python train.py --hidden_act="relu" --init_std_qkv=0.0219 --learning_rate=0.00245
MLP neurons of a small language model. Each row is named by its layer, matrix (down: output weights) and neuron, and shows model dimensions 0-127. Each number is 128 + 24 x the weight over its row's rms, rounded and kept within 0 to 255. Numbers have three digits each.
A block is one neuron, or neurons of one layer that tend to fire together. After each block is what it responds to, as a language model described it from the Wikipedia text at the highest values.

L5.down44:097121107166066155119171127111122155152124173090124129156072137128123126120138109110100155124110085130142132107066140132080165129109173170131102088113152169127120138147088084106185138168152120110112098127151121137127099113076114103115103123100116110113135110124154134119123138110140138145119150131134134102113104152150135107148147154129136136128173096131134131135119100100100088118083
L5.down116:129137144142142150132068107155136134110120149122163127106130118175106134146104108123086126124078081134122108122097109159137112131126163133096119099179134141178143104105086130126117146122169132149154155140099140166099132142121148131123119113095111129118133145131171089137123152076091162142138109142131160128136131095117166133107112119161152125142117106132160151146114133123099154119101
L5.down190:121147121163130108157157184106110186135132168101120133166156149117170138083158158178118137118166113164141129140120137158089060148172146097159114134106143147100137153151143135110136147182106086168148132091162160136113132109127114113132140154125141132127141138161117141113177160159133135129127133151095137150123111160083101117155110148137121151147117110111099107122107162155110116137061
L5.down332:155111159123114125112109064160120113151087172143128140116142147131124107163174147150102147161138109158089142153137113132163157149167148134129127160132117105136171133143154164117158150122158113128154121113107133120125124115082107121166087138117098153129145089170134099133114137141152117119111146139108105095116130107116128140120147130115118163107138098175136146085106117141137119189098
L5.down387:111123116114124133150093143147165150123086171092142145147139054082132098142105134120153112133122164148123131135159149177108072166116162108116173151146126124198104097175147129152101185126092121135151153092135131120135097147134132153184113165113157145139101124227131121096133132153104164162106147125136117167121109127124153106112096087126135133141077139089140116109161136159135129147103
L5.down436:126103117120124169098150167109138110091138099110119179111181110123099097146115112135124125119123115137127129095133103148087083138165176105156135124098117150167123128138105152110140081080131149133096104117124146153090159155111104116143158160125146092143121068123131116159131113135070081116124129146097099189147129144098132134089149156141124166092132153107156159169104139127113077106089
L5.down589:083103146118143140164148130157095117114132175109116108121128124148144142155131144129138113117109109164104127118156103132110082105102140138155130119134101134143106150129136119107101159125142130166134074150160124123139122143096150113118117169146158093118122138110135103095110097106143128067161118132117124142100123122106168148150110094145189154136095126114141190084110116138068143143117
L5.down661:114149121135146091098105154092118100097112160122124127158088144083099113092124129145141136133166080119172127125120154150136118107133121144111109150099141142114115135139132097147109120094130150144117078127073153192094141128177164121143129141148066112151137078133152130080123116126065087151147135114152110130130109097129121146127159133129132115083118145119166157114115154125147119124109
L5.down1015:161147136154054067164147132166101127132106147129117150091108158139130105144129113096061103120151174067113157173088103165143120123136098100138120103136100141075147136098148107129130103124104146138153123150135163167111071151153158149135141160138169136128112112109106085129120128094146140135136133162154144125143124188136127150129153104130139126142138126127093133114137116157134138152117
L5.down1106:110137121119141154110099124134151146145158135180118091073093129142081137120101137106155084093125130129143111149137138152135105107141116116156139124143103135163089103121114105123138093113148120114120157085118139109124148116142127115099190159135132096163139132166150130143160144120108091146164095137114110140166194131173123130158145155149159138169129090104114145151085118139103133171117
L5.down1165:132154113122130137118090103150061112104123161141123124127078131112104139139140136153137162103098110131145148087125136159104163116139164088157130111157119120145094098096113142088097140138117098135172143115137131142116107134119142128091111106117146119117098132174129127176095122137111103140142241126096141150157122147118114118094119141136137105139104100113157101115080127123115140183101
L5.down1197:144105162145106144156135106115131114146105128135135126121180125153112094114148138117155126109167126129100160145165110160097102130131141096135162154129154136113135078142113137122104142093121140139113135139103174100151156127112083146141178122139147118073148129136121131138181139158093130105127127132124165171092120134140155115091116131144135137105117103095154109079106121121140119140134
L5.down1231:131132131113125169136109139111140119120096126172091112121092138105117172107174119159130118129123102094136132115084132157158121121142135148141113149153136153116130135112052116148138134089131128120120180125089119138117130135174131114117154146166122104084134156136104114090116142120132132163093170132148107158142110086163123138131141092145119105098107113137133153112117140150139153134085
L5.down1370:143114151123094093095102131110125122135113162106141125128127128132138131083140101188136129114121096138114146129122105151120114132142126147171123134155174143128138092132092085138168129109144146146143130123132120172153099087185121108115142124071156112160139157116107114121193154133134153108121154145112081108121077170129133128111175116130135130151072129117079125098097099149155139108141
L5.down1421:121105176113117113087122152141127122097088113135162084135161166139136143117085114120140152151142138177158153101096100164135137144111136104120124143115097125149086120102102160118130086156146110178147114163120110120148164124111125121129108118100143121122103104154137156140116158097127093153174097162107156129155142111151109115111136093179157148106112090118110134133087138147144162143108
L5.down1458:122123124122114145143117113108076130115142146133165148148130116131167108142115178108121105117122139135134165150139161138119102140100142108124123125176111135146156115128131169140118091086104130113162137113140129145121133117127165101126109154126165146151125103125157104105141129159131107153129126139124170130127174100150108132159112132135117146093131117120148156118132104127148084107122
Sports result outcomes

L4.down139:109167127067142170155123141104119166109148139080072100110131161147129135124141146093100136119129120080141092121130118152132125160129152149124106157150138131088139138119115167113099151105123148169125140128083116156145111128136159129114142106137103095152134095128136168152132131123121153097105107113126122147127148099143166134107122130088130135149174143125148112119096162137100109118105
L4.down912:083141149128161133129104181142088158143102138122109161095139140135119128134125096124103118133146141155136132148142112126129126166094134103124133175158128143154134136129068127132125106123131125157132156110126111142141151120140115145157153169091167137123137155120129119084146094095082124132123118110062100174144114096117124116092127123129102140123178138088107133176073134158155095096087
L4.down1375:129158126124142139141098134139119148131089169122106135123083168191099123093114157134132139143121141133109145113135101150111159130126125089197113129176151141139174093105103136115125094109116113104113125124114131160115123140161154120174136160113122101126138148188157114099193128135086132130110123118070119149139124132124147145095131139111142160093106112090071123129094134184153171142067
L4.down1473:115154163131106134097095181118097158107101158085131126137133124140130117144075114111133117102179119132127112113114098162144127106128086097122140135130154100145139082139066083101161082084150093165114112114131116154130127126166118142114132119154151138130086145146155102132130117164159136104103077107069150133119132106143146145087135117167145142131169119111132074096142150166103128128122
Place-name locations

L3.down567:137140124096128106138144181169086134148111148122129077128104099120137152087089120092161132113155105119104131141147104119133107100130136150109138123160101085111118080138103128114182147155121145160091118081168078117139119123125121092168119141121160126123092134127111147147137123126084136146114080148093133151113112103115131104113117136162151093134149096147147120177157126112134114073124
Appositive break after names

L4.down211:134154195154157158133084120104125108102128133107138144162148156091068116088152130131132168089166157099111092115128144176136142141160128108140135119139068101129162155152159151105161138135122129112130124139129127124153191093083114113088145171141145124098146143149117084103174121121141125136130134147087130167118079136171126131161130113111143125142120143097108105145134093112140139160152
L4.down814:142125124131113129130114135145066138085112130151131169143112126138118121146143130169107071144122137148196122112088168083121133111145134147136182100158138128102102133128114097124134135103125086161135133155109157108146098086133068148134144144144112095188110124152115115104117144157114104101177181119121097154099102111114160152166144168105093121147114147120154107130118116162131120099145
L4.down821:162108106132106118095162136176166146130143159136119140136106110167121164127156129133141135138163180113084155102101147116159105126099117142094148137101115157154132162119098105154100173071136107173114127144130093125144141101155128114152119100157127086172095110132102133165149115129086128139122142134117160110120169099103150133109112116123146115174159137124146128089138154105107190124130
L4.down1054:093091177162117145152146102118151109148142105097103081124167139140131124134138127145100148118149153142138091117099132132124118148099104109162118078136136157129138133132150107175153111156136146159161104138143101111123165121126098101109152168091138132166116107126115145133107151118138166135103130110158115120134108102102142131140127092191179153143148126121157137105096145113092140098096
Match score second digit

L3.down406:107109152137120122091093126140104124115126128139090157136125159121139144106121158163128132119160111157147104137095109136129098135153150128140128123174110141146152079128107143133108128162103103146108102101076115133132135097125096097194113142160106157067103107147153094130141161095088116156171130124108095148123144115158146158146117163120119111120095079135143115095079092195137144188073
Competition titles and results